Weights of a small GPT-style language model, trained from scratch on English Wikipedia: tied embeddings.
MLP neurons of a small language model. Each row is named by its layer, matrix (up: input weights) and neuron, and shows model dimensions 0-127. Each number is 50 + 15 x the weight over its row's rms, rounded and kept within 0 to 99.
A block is one neuron, or neurons of one layer that tend to fire together. After each block is what it responds to, as a language model described it from the Wikipedia text at the highest values.

L2.up39:45 43 54 49 49 41 75 33 19 49 58 55 56 74 37 53 43 48 29 53 33 40 66 30 52 55 63 79 54 53 50 65 38 41 66 45 69 45 20 64 25 84 61 48 58 79 45 80 48 30 68 64 51 33 33 39 46 38 30 51 48 20 22 46 62 49 78 58 23 29 52 54 58 74 41 11 37 54 58 56 51 43 41 48 22 51 32 41 61 27 65 51 70 74 31 54 40 37 83 37 49 42 34 53 75 41 57 50 56 50 64 64 26 35 48 40 45 35 70 50 43 81 46 55 48 69 27 54
L2.up68:78 74 34 76 74 45 47 50 44 27 24 69 61 50 87 36 36 58 72 48 29 30 55 42 47 65 55 56 60 70 43 61 64 45 54 51 56 44 32 40 41 35 53 32 66 83 25 55 47 35 41 59 60 66 10 28 54 74 66 60 51 50 61 42 61 54 43 24 39 33 46 52 55 60 60 42 44 65 53 50 64 36 87 16 35 56 34 30 45 60 35 34 48 56 47 47 62 53 45 51 58 55 65 44 39 29 84 70 47 47 34 55 56 50 51 65 38 55 77 42 67 40 80 43 41 45 47 75
L2.up77:45 43 48 65 24 41 54 46 42 27 75 58 73 77 54 60 57 79 48 36 29 41 65 41 85 63 38 44 44 28 31 36 53 68 70 68 41 48 28 45 60 74 61 43 77 58 44 50 39 10 81 40 21 65 41 33 30 68 42 42 37 56 43 56 36 65 58 27 60 66 40 63 72 51 83 61 54 38 61 38 88 65 26 50 59 50 69 51 52 40 16 50 65 41 26 49 59 14 34 40 38 64 65 64 67 38 58 63 34 44 88 50 22 46 47 47 35 77 59 39 53 58 46 55 55 72 50 27
L2.up108:54 35 51 42 68 60 78 41 58 45 76 22 58 27 64 27 53 63 54 64 35 52 48 45 54 57 48 38 42 47 59 64 49 49 49 94 83 68 74 40 68 47 42 40 38 43 62 57 69 22 54 56 61 33 61 35 43 26 75 70 52 60 56 63 36 54 46 56 51 62 73 30 56 57 57 41 27 41 40 35 81 46 44 54 31 54 62 67 71 30 57 55 57 42 58 56 43 79 23 54 69 46 30 50 51 72 68 41 36 41 55 40 29 63 35 42 54 35 65 63 90 48 66 55 38 45 59 38
L2.up239:51 54 52 42 33 41 66 50 46 43 65 64 51 56 53 45 36 25 40 41 11 47 50 27 35 33 55 51 54 77 64 63 35 47 35 37 44 59 44 47 40 71 53 53 52 55 48 69 63 46 41 45 43 62 20 40 23 39 59 31 40 50 57 36 47 50 30 79 44 65 54 51 51 27 31 70 58 34 70 80 76 20 32 54 54 48 14 82 41 63 82 64 44 74 55 82 26 47 37 19 62 73 46 49 56 49 26 37 46 39 53 61 38 49 40 59 43 46 52 47 58 56 44 57 60 76 39 40
L2.up243:42 61 54 47 68 60 45 35 34 29 74 55 64 42 37 47 49 44 37 44 32 60 62 24 46 59 75 62 53 67 43 65 65 47 72 30 48 41 46 28 32 48 58 31 68 49 39 53 54 63 68 33 59 36 55 61 64 37 40 41 61 83 62 28 58 60 66 56 50 34 59 43 54 72 75 51 71 53 61 70 45 64 75 27 39 69 40 38 60 42 63 59 48 44 62 37 27 81 37 55 56 68 42 83 48 69 44 22 68 45 56 61 47 57 61 48 54 50 74 53 46 59 57 43 56 67 39 53
L2.up295:49 51 87 59 68 36 71 39 67 27 56 57 56 46 27 41 47 33 59 55 48 45 25 42 56 71 57 50 46 61 49 71 63 63 57 14 54 69 61 66 48 39 54 51 54 72 47 71 58 36 35 82 60 19 40 39 57 58 64 43 54 65 37 51 71 43 65 40 40 64 43 53 35 79 43 75 57 17 62 58 49 58 36 56 55 46 52 52 99 58 52 37 44 86 30 46 47 56 33 78 57 41 49 42 65 60 43 17 44 22 67 43 45 48 46 27 46 39 26 64 57 46 44 39 47 76 52 26
L2.up307:85 65 36 48 32 38 56 39 56 54 49 42 51 45 61 63 53 07 65 39 44 49 52 32 25 40 57 59 45 55 76 58 43 38 53 55 31 42 41 36 51 32 61 63 59 84 28 78 52 30 54 60 54 86 40 61 54 64 66 46 78 69 26 33 45 56 75 52 70 36 51 51 68 29 51 53 40 44 73 52 60 50 54 22 32 57 59 67 63 42 38 44 54 39 64 44 32 74 38 42 38 66 38 43 12 56 43 54 68 39 54 43 21 31 52 58 43 47 32 39 37 53 50 81 45 50 40 62
L2.up363:38 44 38 49 43 83 42 64 36 44 39 57 56 53 65 14 54 46 65 40 46 60 25 37 49 56 52 68 26 65 49 72 57 48 00 45 41 60 62 28 54 30 49 49 41 38 61 35 66 50 49 67 57 40 59 59 70 68 47 61 47 48 45 45 58 45 46 44 67 36 37 35 67 51 47 36 66 45 51 39 22 47 51 52 55 36 47 58 48 49 34 24 67 56 54 51 46 50 30 35 55 72 23 43 62 51 69 64 74 35 47 65 60 26 30 32 31 53 50 96 66 58 51 32 54 47 34 61
L2.up471:57 65 42 64 27 49 51 73 48 49 64 54 40 51 54 71 59 31 50 37 54 31 57 67 83 40 49 26 37 79 48 69 39 33 47 70 40 59 57 51 45 72 55 52 38 19 44 55 57 35 80 34 44 56 58 38 00 17 36 54 53 66 57 28 68 75 24 58 23 49 38 62 56 44 54 47 79 41 42 78 72 29 33 47 52 59 65 52 78 42 69 37 60 50 46 53 51 16 56 42 52 45 57 43 44 42 60 46 50 47 67 25 25 42 49 34 41 58 43 56 54 77 20 47 53 42 55 38
L2.up487:30 48 76 42 60 42 50 26 55 57 60 61 37 38 65 27 51 54 56 24 25 47 39 59 47 55 55 44 35 63 24 43 53 52 41 60 71 60 52 42 30 69 54 38 58 60 36 35 45 50 79 65 40 51 66 57 75 51 79 50 59 63 44 65 12 59 57 46 63 53 77 63 36 61 63 59 29 31 44 48 56 51 60 26 51 68 55 65 34 46 60 60 43 47 68 42 27 39 27 38 47 78 64 24 48 40 43 50 64 58 67 57 51 62 44 20 51 37 42 53 36 53 60 36 49 48 22 44
L2.up489:38 36 50 46 57 43 56 51 33 66 58 55 46 60 56 29 34 60 63 35 65 49 41 29 63 67 64 51 52 66 50 56 56 68 55 65 46 33 75 41 58 19 63 26 42 55 83 52 42 71 48 45 50 59 65 54 43 45 66 09 74 61 54 39 41 41 35 51 59 40 53 64 74 62 40 52 28 51 46 41 00 51 57 47 48 48 37 68 40 24 63 86 45 70 46 78 53 40 45 44 59 57 24 48 57 50 50 51 33 70 68 46 49 28 44 34 62 18 69 63 18 67 49 56 67 52 40 56
L2.up507:65 73 55 66 39 58 55 34 32 35 74 50 80 23 59 40 63 52 51 47 19 48 55 61 31 37 30 55 42 53 57 47 59 68 63 27 36 56 59 42 39 53 68 37 57 20 62 62 63 43 51 39 66 54 60 55 35 53 34 45 54 52 15 60 64 43 58 50 56 48 39 39 65 56 65 66 60 48 35 26 76 35 68 77 44 52 51 46 61 25 48 66 81 51 55 41 34 35 39 40 55 70 30 34 66 53 38 50 34 48 78 62 51 14 35 43 40 42 84 61 52 35 52 55 43 62 45 36
L2.up545:68 33 34 61 54 64 42 54 55 37 48 55 68 59 50 36 52 62 30 51 44 60 79 47 28 36 53 45 39 36 51 36 38 50 53 58 18 18 51 36 73 57 64 64 62 39 39 74 68 22 70 59 48 52 31 85 30 69 48 29 31 55 44 15 45 23 60 73 46 82 49 66 19 55 36 58 34 33 52 69 58 91 61 47 50 48 54 62 55 76 52 38 54 55 41 63 60 38 22 81 56 43 55 49 26 53 60 62 33 48 56 69 37 44 50 38 65 35 58 52 52 46 37 68 49 26 40 41
L2.up740:79 79 30 72 53 68 40 36 36 48 29 56 56 64 70 52 48 95 60 53 57 63 30 33 62 58 32 30 33 58 52 52 56 51 49 61 40 40 28 53 36 06 66 51 40 62 61 40 46 45 56 55 81 60 38 69 55 61 26 54 39 47 43 70 34 53 55 40 57 57 31 53 53 42 52 47 46 39 37 27 65 27 51 43 49 53 37 61 48 68 71 52 63 51 57 41 53 35 43 63 33 51 66 32 68 09 67 51 48 39 48 51 67 59 11 36 37 48 61 42 62 71 36 77 49 63 52 50
L2.up751:68 56 33 52 23 77 40 76 66 23 40 75 71 64 47 22 70 51 47 17 41 57 53 58 53 52 49 29 29 50 53 65 40 58 52 74 52 54 39 51 53 70 53 56 55 46 39 37 55 28 42 53 32 13 28 63 54 46 33 50 42 46 36 63 54 38 56 53 59 46 42 66 43 65 54 27 32 37 45 60 65 59 34 47 52 41 76 74 64 57 56 52 49 77 48 66 54 67 49 36 33 59 47 42 41 39 77 64 46 09 50 74 32 65 57 55 44 63 54 67 62 35 57 53 58 54 42 63
Description: Mid-word piece after prefix

L2.up15:61 27 40 55 43 49 44 68 43 46 48 45 62 71 54 67 11 61 53 39 55 68 54 44 40 69 26 69 46 89 39 33 65 73 37 31 70 45 83 51 58 51 54 41 53 80 59 47 72 46 27 39 38 42 78 23 37 61 52 50 35 50 35 52 62 58 45 53 45 65 27 29 51 63 39 53 52 38 39 37 44 51 51 58 28 27 35 81 54 78 17 53 61 36 44 77 46 33 63 44 51 62 49 31 43 55 45 60 62 37 62 53 54 18 68 66 62 43 51 75 31 35 26 56 45 48 34 44
L2.up128:58 46 49 68 64 43 67 57 51 33 34 25 49 49 52 45 44 24 47 48 39 52 61 56 41 37 52 54 56 52 49 28 69 46 28 81 70 36 48 57 71 60 46 57 40 46 71 21 24 23 40 65 70 51 43 31 37 57 45 43 17 54 67 47 55 56 62 57 62 43 17 52 33 25 47 54 40 30 29 61 40 57 44 81 51 46 40 67 80 66 39 64 34 36 47 65 15 62 59 67 56 56 40 76 48 80 28 48 41 49 54 71 22 60 31 05 54 40 48 55 51 58 38 52 55 59 56 25
L2.up148:78 79 46 10 34 65 47 50 59 62 68 30 30 65 78 55 35 42 45 45 17 66 40 42 55 64 47 52 27 55 61 37 52 40 41 69 85 85 19 32 48 68 39 64 64 67 49 25 53 18 57 42 21 73 48 39 54 75 73 60 34 62 08 67 51 84 44 47 49 62 46 52 46 66 37 48 54 35 49 49 58 57 50 45 30 49 64 46 53 38 29 37 33 50 24 79 62 64 52 46 56 59 39 72 62 43 45 44 50 48 27 52 60 50 10 55 51 68 41 56 43 59 39 45 14 33 39 43
L2.up181:38 57 42 44 62 65 51 57 54 65 51 56 46 36 99 82 42 53 80 55 53 28 85 54 22 35 54 26 16 71 64 26 45 50 58 73 23 48 67 47 03 39 53 42 30 52 59 21 49 42 59 34 72 29 50 58 29 62 32 66 37 56 40 36 54 68 70 40 77 35 41 60 34 62 42 71 43 64 68 63 61 54 37 52 61 24 53 48 57 56 33 63 55 31 26 48 59 62 38 46 54 53 46 41 43 36 72 32 55 40 60 40 53 40 54 36 59 44 66 52 32 54 39 52 24 31 80 37
L2.up223:58 42 67 65 36 43 60 59 40 64 70 61 51 74 04 28 32 48 61 50 62 53 81 47 46 40 51 57 31 73 34 73 72 75 57 53 70 92 53 45 68 48 48 36 55 62 49 29 31 63 34 45 27 49 85 48 54 66 87 53 65 67 20 67 50 51 43 65 60 32 49 50 22 70 45 28 04 48 74 48 43 57 47 56 44 64 35 33 38 53 45 53 52 55 39 52 51 45 53 40 56 48 64 54 64 57 56 37 25 20 47 51 72 47 47 31 50 36 78 46 50 36 60 38 54 40 57 64
L2.up397:63 67 28 31 61 19 62 52 54 53 68 56 54 52 33 65 35 80 42 45 39 32 42 35 59 67 55 49 71 47 42 45 42 23 24 49 53 61 50 57 68 51 47 55 85 80 30 75 48 31 38 66 47 52 46 44 91 58 31 50 38 69 53 42 47 53 82 58 29 80 32 34 22 65 51 66 64 54 73 59 46 27 58 70 45 22 44 58 26 56 16 64 41 39 71 64 53 57 54 49 58 65 53 35 44 52 30 43 70 43 37 44 48 45 51 43 68 53 48 30 27 55 44 48 46 56 64 58
L2.up416:80 44 65 54 40 27 77 44 51 52 52 58 62 44 38 58 56 45 32 59 42 39 71 50 49 36 59 69 44 43 42 37 44 35 63 33 29 64 21 32 44 28 39 53 65 68 45 29 41 50 50 58 47 55 25 29 52 47 77 24 79 43 59 50 63 68 64 29 53 59 46 72 76 67 56 54 69 52 71 49 53 59 45 42 55 52 35 53 45 32 47 31 44 64 55 57 88 59 48 33 39 54 33 50 77 71 32 32 24 57 11 49 59 31 63 48 34 46 06 35 69 46 41 63 25 69 52 32
L2.up418:43 35 19 46 87 35 62 60 66 64 40 41 63 42 43 49 67 37 52 38 62 59 47 60 45 61 56 47 69 56 31 39 54 53 25 35 33 29 56 39 60 48 29 38 59 78 48 64 52 37 69 56 71 36 29 36 41 47 37 60 43 25 48 46 45 63 59 38 62 34 70 48 40 46 43 33 47 38 51 64 42 28 52 67 29 44 56 36 50 59 38 69 48 24 71 61 36 53 44 56 35 40 49 66 45 47 21 46 53 61 42 42 39 82 45 62 77 63 58 63 66 25 54 07 53 69 55 47
L2.up497:35 51 63 35 44 38 58 32 56 78 58 33 29 43 57 64 64 61 31 53 64 53 64 54 78 62 54 35 52 28 25 32 54 45 57 44 79 64 44 44 40 49 36 31 73 72 47 58 21 45 29 84 56 46 49 46 39 50 17 67 46 70 61 33 38 48 66 25 52 66 43 50 56 39 51 73 36 60 77 71 52 56 34 63 42 48 55 35 41 50 52 54 45 42 48 58 76 50 46 55 68 50 63 42 56 29 77 10 64 46 57 58 38 67 49 32 33 54 46 50 38 06 42 26 65 41 50 39
L2.up501:58 34 57 48 41 39 55 37 66 49 52 23 06 63 46 53 50 38 42 25 54 58 55 35 90 42 65 75 58 18 36 64 39 03 36 71 31 66 71 64 58 61 66 25 67 41 25 48 49 40 67 49 41 36 40 28 67 44 56 34 42 38 37 40 36 64 49 21 56 25 48 35 50 38 53 53 35 58 42 52 54 78 42 45 27 52 60 70 26 45 47 58 50 60 35 54 38 66 34 25 82 46 53 77 52 58 61 46 65 55 60 43 49 70 41 07 37 61 28 54 56 56 38 51 60 21 47 70
L2.up620:57 71 55 44 43 32 84 49 57 53 67 59 33 60 42 42 65 54 44 68 47 42 49 45 53 32 84 76 39 66 30 62 95 65 35 49 51 51 50 13 42 56 55 30 50 79 68 54 47 64 43 39 24 45 66 48 37 34 39 31 17 68 54 44 78 59 57 69 63 57 50 46 49 65 41 55 47 39 88 67 67 42 42 54 36 50 37 59 36 61 55 68 72 46 64 67 54 29 54 34 41 47 61 30 25 54 36 48 39 53 54 19 38 46 38 48 56 63 48 64 82 38 50 37 48 39 63 72
L2.up661:41 50 63 57 53 76 63 45 51 59 41 62 39 27 64 65 91 72 33 59 64 46 69 64 65 18 62 78 37 60 45 39 69 47 47 38 67 50 69 42 60 23 59 60 61 43 63 35 53 58 43 55 65 14 39 66 58 70 95 31 56 13 59 42 20 51 39 68 43 34 45 40 46 82 33 64 45 73 46 54 44 51 82 45 60 55 22 50 58 45 58 65 32 65 44 59 49 57 41 56 46 34 58 57 33 53 55 62 52 36 45 62 56 39 63 39 69 66 67 49 23 49 34 27 68 15 49 35
L2.up682:48 94 22 29 50 52 27 29 49 32 60 59 56 32 51 60 48 49 44 33 50 64 60 54 47 37 40 63 52 43 67 38 54 55 54 65 55 49 85 32 55 23 43 46 64 48 63 09 37 62 19 76 40 44 26 33 75 33 38 26 64 29 49 67 38 67 57 65 89 58 46 28 52 63 55 64 56 50 34 71 58 64 35 61 53 64 48 75 34 34 30 31 39 63 65 50 68 63 50 43 77 59 35 23 29 48 54 42 17 44 31 41 44 39 50 42 33 30 58 61 39 47 55 30 41 64 48 52
L2.up699:59 62 55 32 59 49 72 14 56 28 68 79 47 56 55 61 72 59 40 40 62 63 61 70 62 50 51 34 36 46 21 10 62 68 56 57 55 33 30 45 49 36 37 46 66 47 39 54 25 47 43 50 45 31 20 63 34 45 66 39 51 64 40 21 26 65 53 60 71 61 61 39 75 51 58 50 52 41 32 80 63 48 38 48 35 45 91 21 57 55 29 29 22 40 52 53 55 57 28 47 85 65 42 55 14 73 61 56 67 74 61 75 31 54 58 44 27 43 70 64 57 36 36 44 82 34 31 30
L2.up709:50 63 50 53 37 39 48 06 69 68 71 59 40 43 48 36 43 44 59 54 74 25 63 30 42 48 54 40 33 45 24 38 71 51 73 73 55 75 53 57 56 33 25 45 50 61 49 59 64 28 49 43 57 40 65 40 39 48 55 16 63 64 47 39 62 59 24 48 33 48 53 64 68 47 60 70 34 35 83 34 47 77 49 29 45 60 23 69 37 31 32 46 54 56 50 42 60 44 65 35 81 46 56 40 53 31 54 19 52 51 33 36 61 52 52 53 33 44 45 30 53 48 37 46 44 55 32 47
L2.up721:37 53 74 32 37 40 57 41 73 66 29 80 39 51 50 75 66 49 74 47 46 55 45 39 35 64 46 39 52 56 55 29 31 41 79 27 34 54 63 54 57 77 25 42 67 40 33 47 45 42 56 68 51 44 53 63 66 47 60 42 51 87 80 60 55 59 58 62 57 54 42 53 57 51 52 44 61 20 73 50 57 38 34 74 53 48 67 57 59 46 63 47 68 56 21 73 54 41 36 40 72 63 41 44 30 68 50 26 33 44 28 67 43 61 45 20 48 45 57 28 55 32 44 38 62 25 51 58
Description: Numeric codes and figures

L9.up119:44 23 49 61 32 32 55 66 58 30 52 38 39 76 60 47 56 64 78 61 47 60 43 59 46 66 63 34 35 20 56 21 53 26 52 41 70 56 36 52 37 42 37 20 81 54 29 32 40 46 40 52 63 48 53 49 34 30 21 42 63 47 52 52 35 45 57 40 25 55 52 64 48 40 74 92 58 31 73 51 45 60 75 54 58 21 80 55 51 41 45 60 39 32 42 45 58 41 65 35 44 44 37 79 40 44 51 51 48 31 41 32 35 47 37 61 34 47 73 42 16 44 44 51 62 53 48 46
Description: Before field values

L5.up111:57 42 41 26 64 77 66 51 52 37 67 44 41 47 53 38 39 65 51 27 40 65 51 45 67 90 57 31 33 52 63 58 61 65 55 45 43 37 41 63 29 50 63 04 35 76 37 56 35 52 50 56 70 55 24 41 40 54 56 25 37 67 48 33 52 74 50 43 36 51 46 33 64 65 18 07 51 23 43 67 60 40 39 43 58 55 38 46 49 60 36 49 56 61 44 36 46 62 44 57 55 54 32 56 35 42 48 36 76 52 44 39 45 63 41 44 57 52 43 65 34 70 47 43 58 41 73 57
L5.up287:17 65 36 72 27 59 39 48 60 69 39 77 51 65 46 40 41 79 36 37 39 49 60 51 44 23 61 58 42 78 51 70 21 29 63 44 16 60 70 32 30 78 51 51 70 65 72 41 75 22 43 75 68 53 34 47 43 37 46 54 52 31 60 27 27 50 51 62 37 39 32 50 24 58 53 52 77 37 75 46 32 40 26 47 61 38 57 61 40 33 62 44 54 36 53 54 33 42 71 33 45 55 53 60 63 83 49 56 42 64 61 47 59 43 50 61 82 46 54 82 47 63 88 65 46 54 82 53
L5.up522:36 56 28 61 69 52 61 16 38 56 53 70 52 64 60 23 51 51 62 52 36 42 53 54 45 64 53 21 71 72 57 62 19 34 52 69 45 31 51 31 49 00 41 52 64 30 65 63 73 68 61 47 70 78 39 56 31 51 64 23 58 60 44 47 46 60 38 31 64 64 47 46 40 57 54 41 63 28 50 57 36 39 48 43 73 51 51 70 63 22 26 65 39 44 66 61 50 80 22 42 51 50 51 24 28 46 41 33 59 42 73 62 66 74 59 61 21 71 53 46 59 50 58 54 48 64 06 47
L5.up653:52 23 30 39 46 68 69 32 62 33 93 74 77 65 58 25 41 49 49 17 49 36 68 53 70 50 46 38 39 44 66 39 36 78 34 42 28 81 58 48 51 62 42 30 66 56 54 41 76 53 77 39 62 68 43 44 39 56 67 48 40 57 44 44 43 34 65 63 59 49 55 44 77 52 38 25 23 61 79 45 52 58 77 44 66 76 73 49 40 52 61 52 28 59 54 31 49 71 52 66 30 27 52 73 44 47 39 32 62 43 73 47 45 41 72 42 26 40 46 53 34 64 41 71 70 56 47 29
Description: Mid-word fragments after prefixes

L9.up720:24 34 54 70 50 58 52 33 40 33 44 35 31 26 58 31 37 88 51 60 44 77 38 60 69 34 34 19 72 44 51 38 47 62 41 57 39 54 51 39 49 44 80 32 52 49 60 69 57 71 63 56 50 65 23 25 82 55 51 64 38 48 49 64 12 42 68 49 33 77 34 52 48 35 54 39 43 44 42 49 77 44 46 16 58 42 44 37 45 26 58 41 55 42 66 48 61 42 16 31 32 51 67 37 58 63 56 43 31 39 64 59 58 52 47 35 58 83 51 90 17 40 47 36 49 36 74 61
Description: Mid-word fragment continuation